{
  "d_model": 384,
  "n_head": 3,
  "d_mlp": 1344,
  "vocab_size": 2048,
  "bias": "all",
  "beta1": 0.9,
  "grad_clip": 1.0,
  "decay_shape": "linear",
  "steps": 5901
}
MLP neurons of a small language model. Each row is named by its layer, matrix (up: input weights) and neuron, and shows model dimensions 128-255. Each number is 128 + 32 x the weight over its row's rms, rounded and kept within 0 to 255. Numbers have three digits each.
A block is one neuron, or neurons of one layer that tend to fire together. After each block is what it responds to, as a language model described it from the Wikipedia text at the highest values.

L3.up397:125118170110124105173150141111073139137149133150158133097129084149098098181153147112141101129160145176150118150079142152084038079126134126122154122096106159177040124156177166095145122111098091121137150126159139216131171149124081075172156100108120163131136126161134100100131093106118086111158131151102142189097160151168128109125122085167145125171097159119242147120155156088135178076078
L3.up463:127114181255195145122118150118099121174205110214091084075162188102146125121167081138177114170151122107166104080102123089119106172109137119121187136136141134098114139104129102178176146092147174092106113172144107142104123115165121089108139138172189173120122167160086099106100128147107087140119135163101129123110113122166115169116123119198170144128082100111158151121108110076124154116109
L3.up480:079149082085148138133157143131104090149158099101113095160164145106198151125095135104132171152137109113114112100128032135174101133147101123087164121114077157088093216071146111139125124167121092116159141184158171085122131177120168093135084093255123121128147131148113126195134066078102103100194115144123162159137069125170118152096140151166111115148086134101104118134123154075134115113137
L3.up570:140083131128116135058142216175102108149139052136167106161164127131124159126167102114148116151122174165137125133103080080105163126056170155154134111080113129166126189162132111110155133098114083083147139116175123098147117137165128164145097111142044162180087174158093161141086131166112108104173157120036117182111095105158131112139109177163140079139105134117110106070131146060135101117086
L3.up608:130159181154097128167149148158131127132142120184116132090100175125075166099144111164141124210163113137144135116094118080120088111128132154127111122129112162183136159117127194136101143127104127167083083189125123131206124144136093087134119144158045150120139114145137117040139179124091079109097133127142166139108154142152154161174116083116134083182172097147137141088167164057118127148051
L3.up765:092180133151111158142176174145090079174145148152044095171136129108183118142109073154172106115138076181117154095072100109147102136167127117126127161143174186097154125195137168076128116114137141192143128180138135162104074110129161119117138159163124105132120156165112116114128090103149132120097109195119152151103111105171168107123114138068168153092126147163156112069076156100151131137059
L3.up783:117160183143123063102138128113145163165110124148178160108132162074116107105128103074136139186144185175125125094094097107095131134138138173141147182137123167179115165102124101134143196161105129182152142120183132168087123141129169104136144092192100141153117201175140094118145153154124113106125190106054105151116152111146158130121132113186119078130085069113168038133141092096144128030080
L3.up788:120145141119177083114157103143172148062179119143116118139136106127150136156083119100144088148161136115096117106100045122104119113127134149128151088167111145154105108137107152115117109163091149155095144115138137216126100103139118112125101056167108123086122137187104127111122158118115094121152150119119134184085139133149132137134069131149127098104092116076144119126200061135157151119065
L3.up804:125110141159094110080124140138170090111113093091108106144085091089147117147146101133200106129172153148108114084120124099166115109088117163141121132170101125138173110155169111075113127115150112084133109158123180181101124152123148135076175135088134122126147153130127157086155157101104132188158136157137169126155108134146140115140165164166058099103131138115174119088125148091160130085110
L3.up1091:117112136136137104129166121069120131125117099137108154176059162092164043159135113156102156151105134119106146086038111149120106136091106199147084107110122094158158081144183117155170123143131105207037135174166188129120116131124092156098138150173119136163128151165085105132096142180116139127134084142121135115112079084187119158113126143140131123142098097078165137219115166146060128149102
L3.up1096:088150146101133150137175161144124087195218085134076096102159167151144148096186076142235096109133156136057125068091091101138080117103207126104103102169109125062154126144127148124144105163116121176150101156133162130147091134129124106159151125184075147078152158189090115114102088157142090118113142145121169120133112134200120163179071138126132078100104151140189146081111117082123125114112
L3.up1131:097106174167142148105088168123155162188157084137108094127149131145152154087112143146113133124183115132136139053105095115186120118119145184119226128139166121098115136151115150135139102051111143143077116147143196157129139173157097131169152079133165147183076118123116129110115113100140101154174152134137144177113128098136129134135021180092194124056100129144186134089105144064244106174154
L3.up1158:120176149152141123151131135139124128082141145135077153126132142140143142110100112114112145135135108128157103131151116129079121117103228140171136073108177201117133121074139176153115168144100122097131104182195123119148142152147099154134119084151047148100135124173144171070100118075133079104163045104159128126049083095101131164137113149164173153097189079149186096122131093060090137070135
L3.up1176:142079200174119106158112163177101117124096127112182134122105106150135097173088091117153071190135113140143091094092092069157054138146174123188178088113098172142125165128115149121146059135110084157151097175124090116134126096139163098153138136203110148128130146173148168130105183142111105064132130122074098132096132158191145149127098200119150155119121129139151167111160131067115107134093
L3.up1192:146127139142155080132135206140106155120193108188143113136136191063118100112173106087174118171145122133133120100134081025141112137135144095124102149079173118188095152095088144119100117110093169214098164134143095126105116141150161187194087113160130090166134162110130165121143146156119118141145168084132109108099172163159146118088098146099128125096129158157069091149163124092179117076106
L3.up1244:120146154192123119095110125183158090181130174213135130112150124125137131082166148114116112184147122131111128129120179066103138133088120141122127151160157205154096168179131143076118173124144061138146115144162139149105115142144080142098120095149100169092123066192091186108130163127124137130166142166100218120144139161080164168161060110139116172089111128062138138118132131110099125126101
Responds to: Mid-word continuation pieces. Second or later word pieces that complete a word split across tokens in ordinary prose, such as publ-ish, secre-t, defa-ult, st-one.

L4.up711:091155095137082141106103119108099139092159192177107108102092108118143166124157075106142156168086153145052175124114134141126093135163088175092144101116105140118132148141081192093100137061068113115102101134130109105172127126143143071167146136144161158142123144130151097146107119131120136143173145148178142162087178151161134120118114234130138084158123076159124110101201128153080151124143
L4.up919:113094101174121188101105129100154122149128133123158174075158138108157078158156123125126117158123110119115133148125182136151089085207117150167160064072140146172169127131193181142127128090086146103126128146154170203167073133133131059145082171162146137157124145115153086123093104194170174180117175110144122149113154158176150139151132095143109080142130123105109105097202128147074105141141
L4.up933:150153189157166157148118134099167140128109111155145106118131138163096116129086067146104129149125071133142122132110112108088107104125112179093131055083173110111171107115114163104068149126094128128180134122129120152166025151170169059171068137167104124128112127115097089079114117147116145109125206148103143178094168112164143158183137081099124058146121139162124121165127108150135081180142
L4.up1277:116147184170184146116181152121058122133161119113147135121109139104143114168185103063160097121118068131132082166066161143143135104178114160109146128114087123173131134148144177148156090158118128116080166137154119137155137116122150095142114110137173131105113119105178104173130091175131144173155176110142100171125148095100123137134137150115099147153157109086087139088172162165090082140102
Responds to: Table header row cells. Tokens within the header row of Wikipedia tables, mainly the pipe separators and pieces of column names, e.g. % | ±%, Pos | Player, Opp-on-ent.

L4.up134:117118100162101105098098187110130124133190130147132123073054113174144066163145162189123113142152154203104085055120102160127119101112160108116109155091067105064137091108104170094060119156166104113147185121134119114159144099140130119127114163144085121114135116154153173142115138127136052134162076077101101103156170114151098166168076103063070045109147112155142089123119139140132134072117
L4.up195:102197137114140122174092129118096185101204105130087101108131155141092156120150091098156126203145158123125088083158187151126125098162084086125126099159130098138092128175117137071097156112124106132119118126128142111116146111121088126112092092140162146107092180162095173195111186129127078161133082054088120169071106090119131137145098116144079119150124131151158123106142172149148133069147
L4.up558:106150130132134157092193147179172125126139082170130077113131131168084118115083148123173119167165106176077143075109160129074104114181096179111135083141084117126102162154123107121137087144151141129144149143127072124133108055155168116161186105070171098123116169182139112076145149074152126163106119148200167119117113151164129191116118119103148075206142125171119152154117147126172132131097
L4.up1338:139163105131154126105055147139222107170163097241136169082106109076112124112135127118155137131155139162163103054085171076148126155094127155160148141067107134116120150204087112126128125139135140137118172168147140131112127070133099152138144149091127046189102104145110116114128147129091131111142127131134087134147134062066131115174152148077133095099135117092154114108144162121191097069099
Responds to: Linking "of" after nouns. Mainly the preposition "of" after a noun or quantifier, as in one of, record of, because of; also fragments after "b" (b-la-ck) and table pipes.

L3.up34:102159125115110081102126150132204100077154145132190150135120092100118102112141075079085123245121144117122094148127117152137133139135088154123189158078144136176117120176109068103088092138132151207167122162117106079184111112129122115158144075190109155097133155107157130168084172112099099159132088108111120126099100157130120127072149069173108157168123137117122136092167147102112153083110
L3.up62:113119149153117139116113109121102129071079140106160139170079138111121137129119117164113103185093108158108130168109113142082047142165107190146174101111167109184161142141126169152082138070105108145187088146067161136184127087153144096127179140177068148175124134157137106101137163070136153038204197133156092204126155154128151132112046137147138113101100113137073107116148132158137123167143
L3.up175:099140150148130161140197157052126154061131122110176111096100153153129119186173102132147126154102089086132111161138094139108168134105128128104078137172124139081112127090095164160151149090138137179081143158100161142148149094132092165197079086105186112154114102131131108157142171132094178105181186170095104160089153160162132093065171110252198109132130091086102091129099174146138150119059
L3.up267:093109073106167128091140130086193158102147131093140109105133124117142167098110097111107099093171147147122122101115153127152089108084096120073147098147087125163121170160144091091098121032146133135086129150123171144189061110142149119193048119121150123130139114163168178146057168145123118098145155102163166170072173117142124134126131176157127118129134145113081108095155089128114110163152
L3.up351:108097155135097126203138130156149151117145160140113130142085154150170133067160091083117122079152146080116140139133138149139121126111101109151236090116119118168164141119166172153188163085055113183125116150096172116138084064154144149079121138126096109151138155119163126099081091189145136115112145066138122192095141130155119151101133173122078096101148094099051160109149134128148109079084
L3.up443:103143123096149178104086149104133127116199063142158095164102120131158121131115140125141132138116166111139104116058117087089064126095124116124087140136099121143100140127143141091140108069122113086068138132113128107175148108147122095159118119116191125119117147168115178191115155116127119140130155113097160154142160096109134100151160126112049143151127157115115147119100082135088111144126
L3.up577:099137159162096164041152150065129106088125118152155108140134110105131096110130107129141135089124081094133113105121148041136109127127088173115103083124097150144115082119117149121178105097141135080126120190107130163148108092118134113171075087192165125116107160101135108151046198103043129085136101140135086128135094119114145128131161134152108159164145146090141156068163145152059132073101
L3.up704:038125101103174126091131203162160088089216074175109077117105139115200140134173111077151110133190113090081115113163112094155107124170107115135091090180148134129094122143194117094172101109138145154084152183165149089092103056119100126142135107109198121118076076113117126128075160109057080157182096115131092112129126179107103137126125166135091132187144125118090078121151197145112120159089
L3.up789:098102133100139149100114163142115165139161142105143082114107169161064115132144092105135119123142102113092126068154100105105137112136106219150124054120127118108138170125105094088158049095148169155106154089174186175096144078128145106135119078128119075088125138160124107116072174125092155146137111135173122138124104108160153128161113139182151092153136166157123117115202128098176128093089
L3.up896:132147174130110124136139166126195134069220115104113123118148131096114110145146115133081156150106134117109074075105217052138064160094125162126126140155177069152179132097101175073155151073149149143075120163139156167079040070125141167181116150141116132087103139094128134152111132145068152105095145138105153156133128145111159115075201145086137133082190132145081119118142088114138077143092
L3.up940:090070110136139120147125105104132132057118147103139119123091100132086115179044083148107110153123122086144116107126141118132031144129102127120138094128121116219190128093111180150100121024126147101092100207108147119180085087113140056118110101110107156160131156122168099128114143109156093166119177126137099160099157167151122150154114167117140057188174103122135137078122110138107086141086
L3.up1007:121139166156140175138204138142119099143130106194133162083148135100169110083166141129119131079144154099104071091149114115101105132172175133185189057212133152117129173142163125091175177073122129141123095112101169125170115058130135159124140037155115114141125164128121112127066097111110099179143055154129137103132131094169130120076159084161060097175115083154153160069176116104162100106063
L3.up1051:134172116131131158132142126150128093155145105190127085174099158123137095112124062104078117163165121094179119130129125083103181100158160161150105146164159140149156117148121196091084202071100168149128148157136111101119103137156178099191073082128122138155132156131081171133062147074096153060129116196161192137130122100108136156129158153086155110145054162146112154096170120116146114072111
L3.up1065:120122150118151161110154115085097123105116122138163139112146151156147123126163126156124085124103171122103128100056110117122099141089119158154134116073090113174137173187079143074109131128086144062090067103097173164168138153152140049145096108106062109182138135137120196183106131177102141135128112188114166151124115125179123140096120131077156101129135133154115165097150125156158111150049
L3.up1101:110078186138131138102175112157142117058102115179138130158113115138103160133087094123129117140130085163128147137129179127091144127084110166139117180100162179177113126159066177097073131097121109194126171112086118164200153116173138137134098148148157122090141156123155204151118178128104141088175215108131141193128163159107148118183092140114115144124096125125087131162146086172127140164152
L3.up1147:107157067140119089146144140099055103083138063122063133103173114086134097125168162127109162165135103140124153054157118092158117133073099147165164102132106118143165099107084112080109198144153151120128136173176091105147137093117142143142084134161108092084124150140067123172083126137085118136139123173202096142111140115160123127123122111124099100093128137123171126080118144132136084092096
Responds to: Fragment after "re", table pipes. Word pieces right after a split "re" (re-s-ult, re-g-ular, re-ach); also pipes after table column headers (Apps |, % |) and "is".

L2.up1045:134176093168097115123161090127117120143176115084073099148122155041144127099149085135125148119099107138105159136084172127163149159178139162099060158106088138145175146138116138114085147144191157135105113105105131097099110140140188156120162082159112077140152092139131176116099130118130172134120093209095131142147113124177157136127161114115172088154056158150149128117107109112122141122115
Responds to: Split word fragments. Fragments of ordinary words broken into several tokens, mostly the first piece after a space, e.g. em(erges), ne(xt), s(aying), act(s).

L3.up6:107161156112163152105113090148107152129114124138101131129159147146156034096109160170079086143129173219121129087096163121124156120129123170107130129128150143134144074128138184165135119131159152112187163093176106131109114157143177068111041077101092136128124137111126076067081146094087120142176113090121110197114128152163124119162074122062120111158166170136150118128152126164054123092148
L3.up158:114131103113091139168165152124161082127130128142125129071099169172115098146141153169131125131122125094106153082141120078159132100119102131130091128139151087116115132171095079132113152089175081157126149167131085101155095093138179114105174118148123106147126167157137167103139165054117068071066110131160132138152093143100141156159154135170123120160083105136123111113119091122114098115087
L3.up231:131103108092131152177071150159117170126149110140121136130125135130178159111102163102147102107080139137084151147137130071179112156121053098149128150101123119172112081187122092102108152098159140197131162162045120080095071040147209108128111135190126140168117127136213116123132193118069100128111173065144116146145098064160136130124161151067104166128153102143180134123106102088111114114122
L3.up262:133097085142122094167180194114163144163154094165089068145105163097131106113094150128135070079101137114131143141130136095131131104202107116096157160096156161144137109128077138095149099144102123181156195040079073136100161124145167070118108087107137106163154142138070124094105138090141122107120176108127152155152088121161146113177092109097127110135111098105128128103124125138182150137135
L3.up466:138181098158155148134151136084099112111144111143106091082070155138098115137120146127151099137197174153152138134100123117128198159194123152128098090146126091174084058161131111089119166117118160125100163095148060080055101081123156107093121118158099084115133114146136109102170146136080133097115166132115108140186140070129173098155084139104091116111152106120225138093093115150112144183151
L3.up472:106174120117094173115132109135129131154172096142135113149156178099068148111142091064109149121135153121091106139119122071133148150168113141081138107128068102172146130093121134075145118110130208080063179121085134069042072120103178139144105076116139102126136130107171128112139112095083091143127108157155075114162114110141132149166137161117096119145141110106113182090068069106198076108088
L3.up559:080129108063098111110134113126096117078181053144185112114141172075181137117097160132164133160165062113122153130108133166146128107130166157119111148142103134162148161104145121129129091156138126126136161172196064084127171112119178112123135144144082067088099150143167084047129211150129151145162105175167109156167059094115150131127127124055139140131133117147188105123107099131107106124127
L3.up563:171170135142113083129150111097089118135086153102171155133111137085115134117075115133114180165128126122118078164127163122134170156160150152089174086121118093148031147169118102157112089153115164094109193064140127083153117133098113124151150089143098138132119113086167054082115114051118153058111110105172173198177076092123125153129158128141110115148138147050106151109110146115114114144099
L3.up569:087103128135137127109124159175075158158200114071086132137085118036160116123094129131121131152116194092137147113099165095161161153139163110146134141166138113181146156106129132094140124133160139079159169069143090104111134150144150074115062114120173096181149150105117071083185104130115164154144140110103131149143035064134153138197082166121096137110117146075117076098097116108177108068154
L3.up586:111174191134145112085140157131154095098150094096094098139127157130203133097131133089196134131158115129063122093077106103187160106098113152088122147140153177152131156111127063127101135091148163103097170099191194081127162090140136121145139063119136122156124134096148102147148132135082145150084161153085141243073122152142129131148125131109097175107153060085095095075195092144142129114184
L3.up628:130125171065141142116111118139151068107190125154105084134080117104150170130106078106127087174131109122063073128091108047154173113133176094163109144139084117154136110089154119064097180109158155153087118122112088142085092138138114173157143115109100122152118132184153055079137134146056158142138097141109164116143151085147155125105133187134109159157166113085167087121143102100183110073135
L3.up637:129095176136085118196148182181185087108194129143136035148125139069149114102119101082162106137151114116113100114074122105161145128156103123140189174131160127164154122135104104099097201125134191127158130109082074178126127119141138061141118092167133156144145133133108091125112088108128145154135141212166124216102170129087146141215095146155150145146215130124133148092101171101185129133148
L3.up697:102168128185136153117150105110110174122145112088112054084089167112103063082034087103158141134178090138101138100097161091174103102155093112159081109149138093207142099141145096146120122174182200085136152098138145181049117182147190111112126117098162098163094192107127137079099105079112122094123077124127109161144154101155158154176166169087119145083158128107108111127119105103138114140184
L3.up718:112183149136137066043148098168065105129132111171137107141072178072197135090088170134151099123161085127153104118105193062161123107136138151138172127165095080138093120119137139111137051143171128125146165098118120073111121140115200112139138123145136096114101118137211098068157123088116092152188129078119167184106131152170129113146075128137141159187114077099086160151113132101112139115079
L3.up1024:093190085133105150123180110070103142089130128155136068113131199168139154145135086121133122144157148130088126106124130094173170125191154099043115178177180107153096153090084111133072059120156200142154145150122146137155132175120197120158160076133097067164136176141172117099116138130094187070180110163085142137171114162092140101165099178133108095100167162093139097122101156142186127128088
L3.up1155:138120174199096163118159103161138135096147082097086148094138167139176109102133114140148110167170112158084114123060186102120132122135099107153151092138116117107177130152146175095107128084129107129176129139135059138126142130150198113115103146172122076150124171116145090125127135110094127142112109142140127210175120084119144125161121128144101135116157135109119139116086109102118110161133
Responds to: Ordinal suffixes and word starts. Ordinal suffixes right after a digit, such as 2nd, 1st, 2d, especially in military unit and title names; more weakly, the first piece of a split word such as t-ough, te-mpera, ter-rain.

L2.up481:108160171169119146115150101108113135101127106146136094104108122137085142110107101099173137233150107128067116148091176129123092133165121175109151083095143121195163139155113191117119177050154110074089124152106123135143067124138137080102087120140132110145113117086079128113049212097121154145166166114107123170122164142087129131134126186089127090173176137141112106073114125104119114144156
Responds to: Table header separators. Pipe separators between column names in the header row of wiki tables, e.g. after Year, Team, Pos; also first tokens after a section heading.

L3.up16:076109120132191099109151149062062103131075144131132135166113154102147135103111113099152119128144097101057180121150111179121134125101088179060121108151118178089179111200159141109066192132108150121140118170134136158140101109177110190121149182104104161166148112187098092150090156153094108094119161093126139142146081101155135187140068119152119111146117138143144093163133129153068105135116
L3.up113:136124125176124167128139148108065192151046098110167107138123120142109128092139124124141070151068076179119147154072121116102074140149099153117153167030109187099092087174151123127086149133144080197142159114121080154141145099164134152139141136124135123155097103117112117137148160099099167034112101088155163166114186109091158140108127152131197123120168178170161137192161168134142148159161
L3.up206:106117159078123133111143112181153182057120107104154086046089146157174178112144054160123133119129173143174139141043119082155121160162169119092150085160056159144130141065112108125161150114082105139154152136094093124150145098131132132140085151145091042177142143230139110139132126115101090084089095123104173113124137130127129180168090095175109073120124108107125135124083107130132163131124
L3.up284:080158111147153151119081135141099126116141097122206134138115164091117105148102113114173110111134143104140079152146126140172126105137122094144172171096068160163126133118178085138115111124097121116137107141051096093170110143150149135153165154133132093139129144174086159140148206163118073128176095115175137162101092068145133154183080109148116167179109124179125155156157110169131143142115
L3.up371:070139066053125139174129134133129176125151115066140085108128139133143092124126118102123109149146176129113117121129072155140074101116145157145090147165102212114162202130164183143125104129058112118134184137088124125195090160134112110153118109113117105193147106120174153129108169163139134102160102109092140141082095133148144150097096159143133114157053123153135098111177080106109136115138
L3.up538:108117095138110102176087172133121143116085112121151143175107111124071151062115159149131135120172062116127153177149173148102069124068144159146127166070134113108095129118084114074061135107093144137132187134067116114112137128138157147141117120092184105105112078187191233159109161117126110059207147107142089159117089125043138114172104163110099049125127098158070100195095155156127145122175
L3.up604:096112113092158079150113160102093168096158128065173147103181135150104083115125111131127126128146093186089157106109037153138080107123089126092156136143104077146140147134175144126143110099133130076102176134047088164238122106133130170165117072082141105129127155170191129144135153150119087111106139151155132165105133130174144120170050133150158112131127153166135105169174125208105146164120
L3.up740:105138110136092091155193101112154136102098049160130121135094141173121087171195089144165135128182139115095120137137136133122064171139066150132169126093097177125098100103178123116059127148135102104103202109142067151143129160115129130093079100091157089115141075165140186179116109098127117137124134149080114116117159126146136109161135151174133071133168097197112103139098152124094112089136
L3.up744:091142128106156107130161084113119133107109136134156133124085127141132153117091152144106145115183050113094141129118130136118117135121123172115157128159130184117121136141160126055101110131119191198151135168105128058175088101157125170130091128190122104159132102170138121076138124132057083183141151120145149171159072114111157166102144133178100147116127148150132070094202049092126093138175
L3.up764:095139107097171052149168148124120136177111160154096100120110088150158138120125054093193087148134129147147102168149094156100136182131123129117172095134148165123135079186177119159109117103145127115148211095078155108174153051135155129120199127087158121148111109112069151133115152121121142139114091117069165113097149115096138172164113133151129130148126134157139142147171155118142132093167
L3.up797:078116166126178155074112118147187129153146127085143107170125113092091127099100125113178115161117149090098116111148119133127102134127128151040122164158136119134162142160141110146107112132161174124127139130086122144145053141119127132135107107089129104116119096147109161112092130087085100074106145134133125181117122109120119175154146142129134119132202146188134105156221130157128092157123
L3.up830:119145101117154149123158122130119125141132034175105063080046171141209132136145077129158119196172157152134142109168159129148105096116139154072167124129101157094113129119168149056118163133136128157152167154061175138131138126145124157158092112137102123125119083150219072125127144143102151177131093146097140146114105121090126152121122108206051145130105160159139111133149110146100127135155
L3.up1020:083121126176139111159121142137064110091126056126140085110122192122155118110137135150119117125237075137147154132044143112155108119120114091103105147139092163127108121181119130126075134186174076149186135144118129136145143131142150123154130164138151151188144145129155139142134129098088138124124132154045100223149154065114147148169084102163129128099129177189151155066137218137098147079177
L3.up1044:105133134093155109148100167116117111118132072072142036139101129192149123134125111093159083114135146090133154153109112144124078103110184191113170084144106126159109114103157112142125099083063114144117124166104120126194161162164139136130108140128127096140146121125145136132147061164130109053166132090108119111094162171130142180149111143166178141155081124102136113182162155152166108156159
L3.up1103:120126112149136152133109143085153119116131114127100078080116164124143106123080099063177133121156069107095123170112137145093123106144106102126229063102116211094174153224130139113042131102074107081102117160092068143180054083129203059129197096103109110143086089180075148151181161092111091095139090164119146186116189102112113177139146096116170146121135127136137081118175182097137110129164
L3.up1288:136129093159136130109071147181069131116131193133124068131137161075154169096105080101094091115192081171140128106145125120120151111178200100044181088139144133119153143119152070129115080140128133114119164180152113134116115117124133092120130087098082128113128085228155135081129141111094120121134098145136162140162129066119136129120138205109165163120147104186145104145126144131124151107160
Responds to: Of in institution names. The word of right after an institution noun in proper names (University of, Museum of, Ministry of), plus mid-word pieces like con, ce, M.

L2.up789:114173179132233101096102146142031170089113070116147101109099126159111144098116069079145097132162111096126123113097150100107117124128113192154193090106092084120086138137136119113091178113115160102156222110124150172119082138147129125168142105117106088134117176142164138062156148134134168085152119116128112125124120117108158158132125098132163143167051143129150132171120111152156104106115
Responds to: Continuation after proper noun. The token right after a multiword capitalized name or title, mostly "of" (Player of, School of, Grand Slam of), also scores after team names.

L2.up59:128173187191132075123103179141132123158133168139109131076118193083067146068123080106173142115149138102140091132078136152124093131146128163107167112165159163152129136158161142092119168131112131147186137102135149141130123105125128174095146075207167150098144117111100131106036153136134100134162161159091169128110105112171141163116111097159128119103106069134167158167116164041130144132120
Responds to: Mid-word completion fragments. Word-final or inner pieces that complete a word split across tokens, such as "ted" in demonstrated, "t" in compartments, "ce" in province.

L4.up427:140084146081125125120117133153159084093144146102186097129085146097098135121164094098128157102109146128118116126151109105104117140127128155094169147108140094109093172159103091158134082125130208169078139115138117129133116123135172139171130135121125163131101116133126120141116172092108153110145123123128139168088154149101160143122164160203176157115156108103118143223124115080117049121067
L4.up720:118156114149146145087116131105178158135205114161167126114094148127157146109138115140116115138107153121060088122111146114109128141145145152063132134121069067225141156163146126177118142137107107132141116146077137129117107070164128111171075166163134166095148169096122111049078096156084137136181136158065132134120124121150166118084136154121169134130134074102180114160146127092114091139101
L4.up771:120117101130138095031131156123187101115124098134207114073124149147104150102149089112117148144108120146067097156163119106135100107184124124106121153140137111061098187089129098124121075097037171115102113171121138156196115089160146161200121083152120082101155172140161152115143135079134078148132155153135132092111170123167150123088096087180149083156125155153148107177132110132072078149048
L4.up901:091116156172130132116149182163137141087139103166081115119104106138091152107108062068096165113091113115120165123115110087122152138140145193108114150109127146147139154117107143096115100112076119166102118206115147150131061151165131134182111086168113147079130214101151103124129126107069164184125179120132117140094079120174143194129148150162156125138118156135106132153188130123119101059042
Responds to: Mid-word subword fragments. Short middle pieces inside multi-token words, right after a prefix piece, mostly "ut" in executive, also compet-itors, Societ-ies, cap-it-al, dis-able-d.

L4.up161:136140095155097154136167139129126085149119093195095122112134143072133161133152128107119130140125096216077153129111114061146114110141151145101111179121120149200152147128104173077127131096120169142085137167130079114130090101176165114166122142096099149100122131132123131081073123145046075086116117133133147144146143137121140107183143158136172173159162136076091136112138093078156013118062
L4.up648:097158164130117199123141143069109073132119106164130044106112158114149119113145134119186131120156123134118098072125153064153088125171142150146150143118104151142208142202097090099064106069091143100092066090098111148170150079143194082111124141140114129112104193174159124121148099106089116088149195114103091135169129122117132134140149101095091163118146171156138078101108140114117107130072
L4.up829:117149142121107111117076145054145169149145124113106130087050168057099167145075129077161097175140071131133127140144156122110154143122127156094119097098082197160141152122088155117101137083118145161127193161149165074109110036150163094148112093132153124149120165101185095102104152115098113106132113129116164121072138159161125102149073135068103188124147118139117121119134145090085159100093
L4.up832:082150116062091160170108139085139113105152115160092150165144129089113139140108061093137118113111108127061120114133137130133160199188118072073107150179126163106146111148110184090056116091141226095082151112130082121076072091143208152146107101144082126161144136101129144120081135119077097112156174123096116102137143148134143142163112156169123146145171132111085142149061118078166099078092
Responds to: Word-start fragments, table pipes. Fires on the first piece of a word split into fragments, often a lone "t" (turnout, twice, ticket), and on "|" after empty cells in election and sports tables.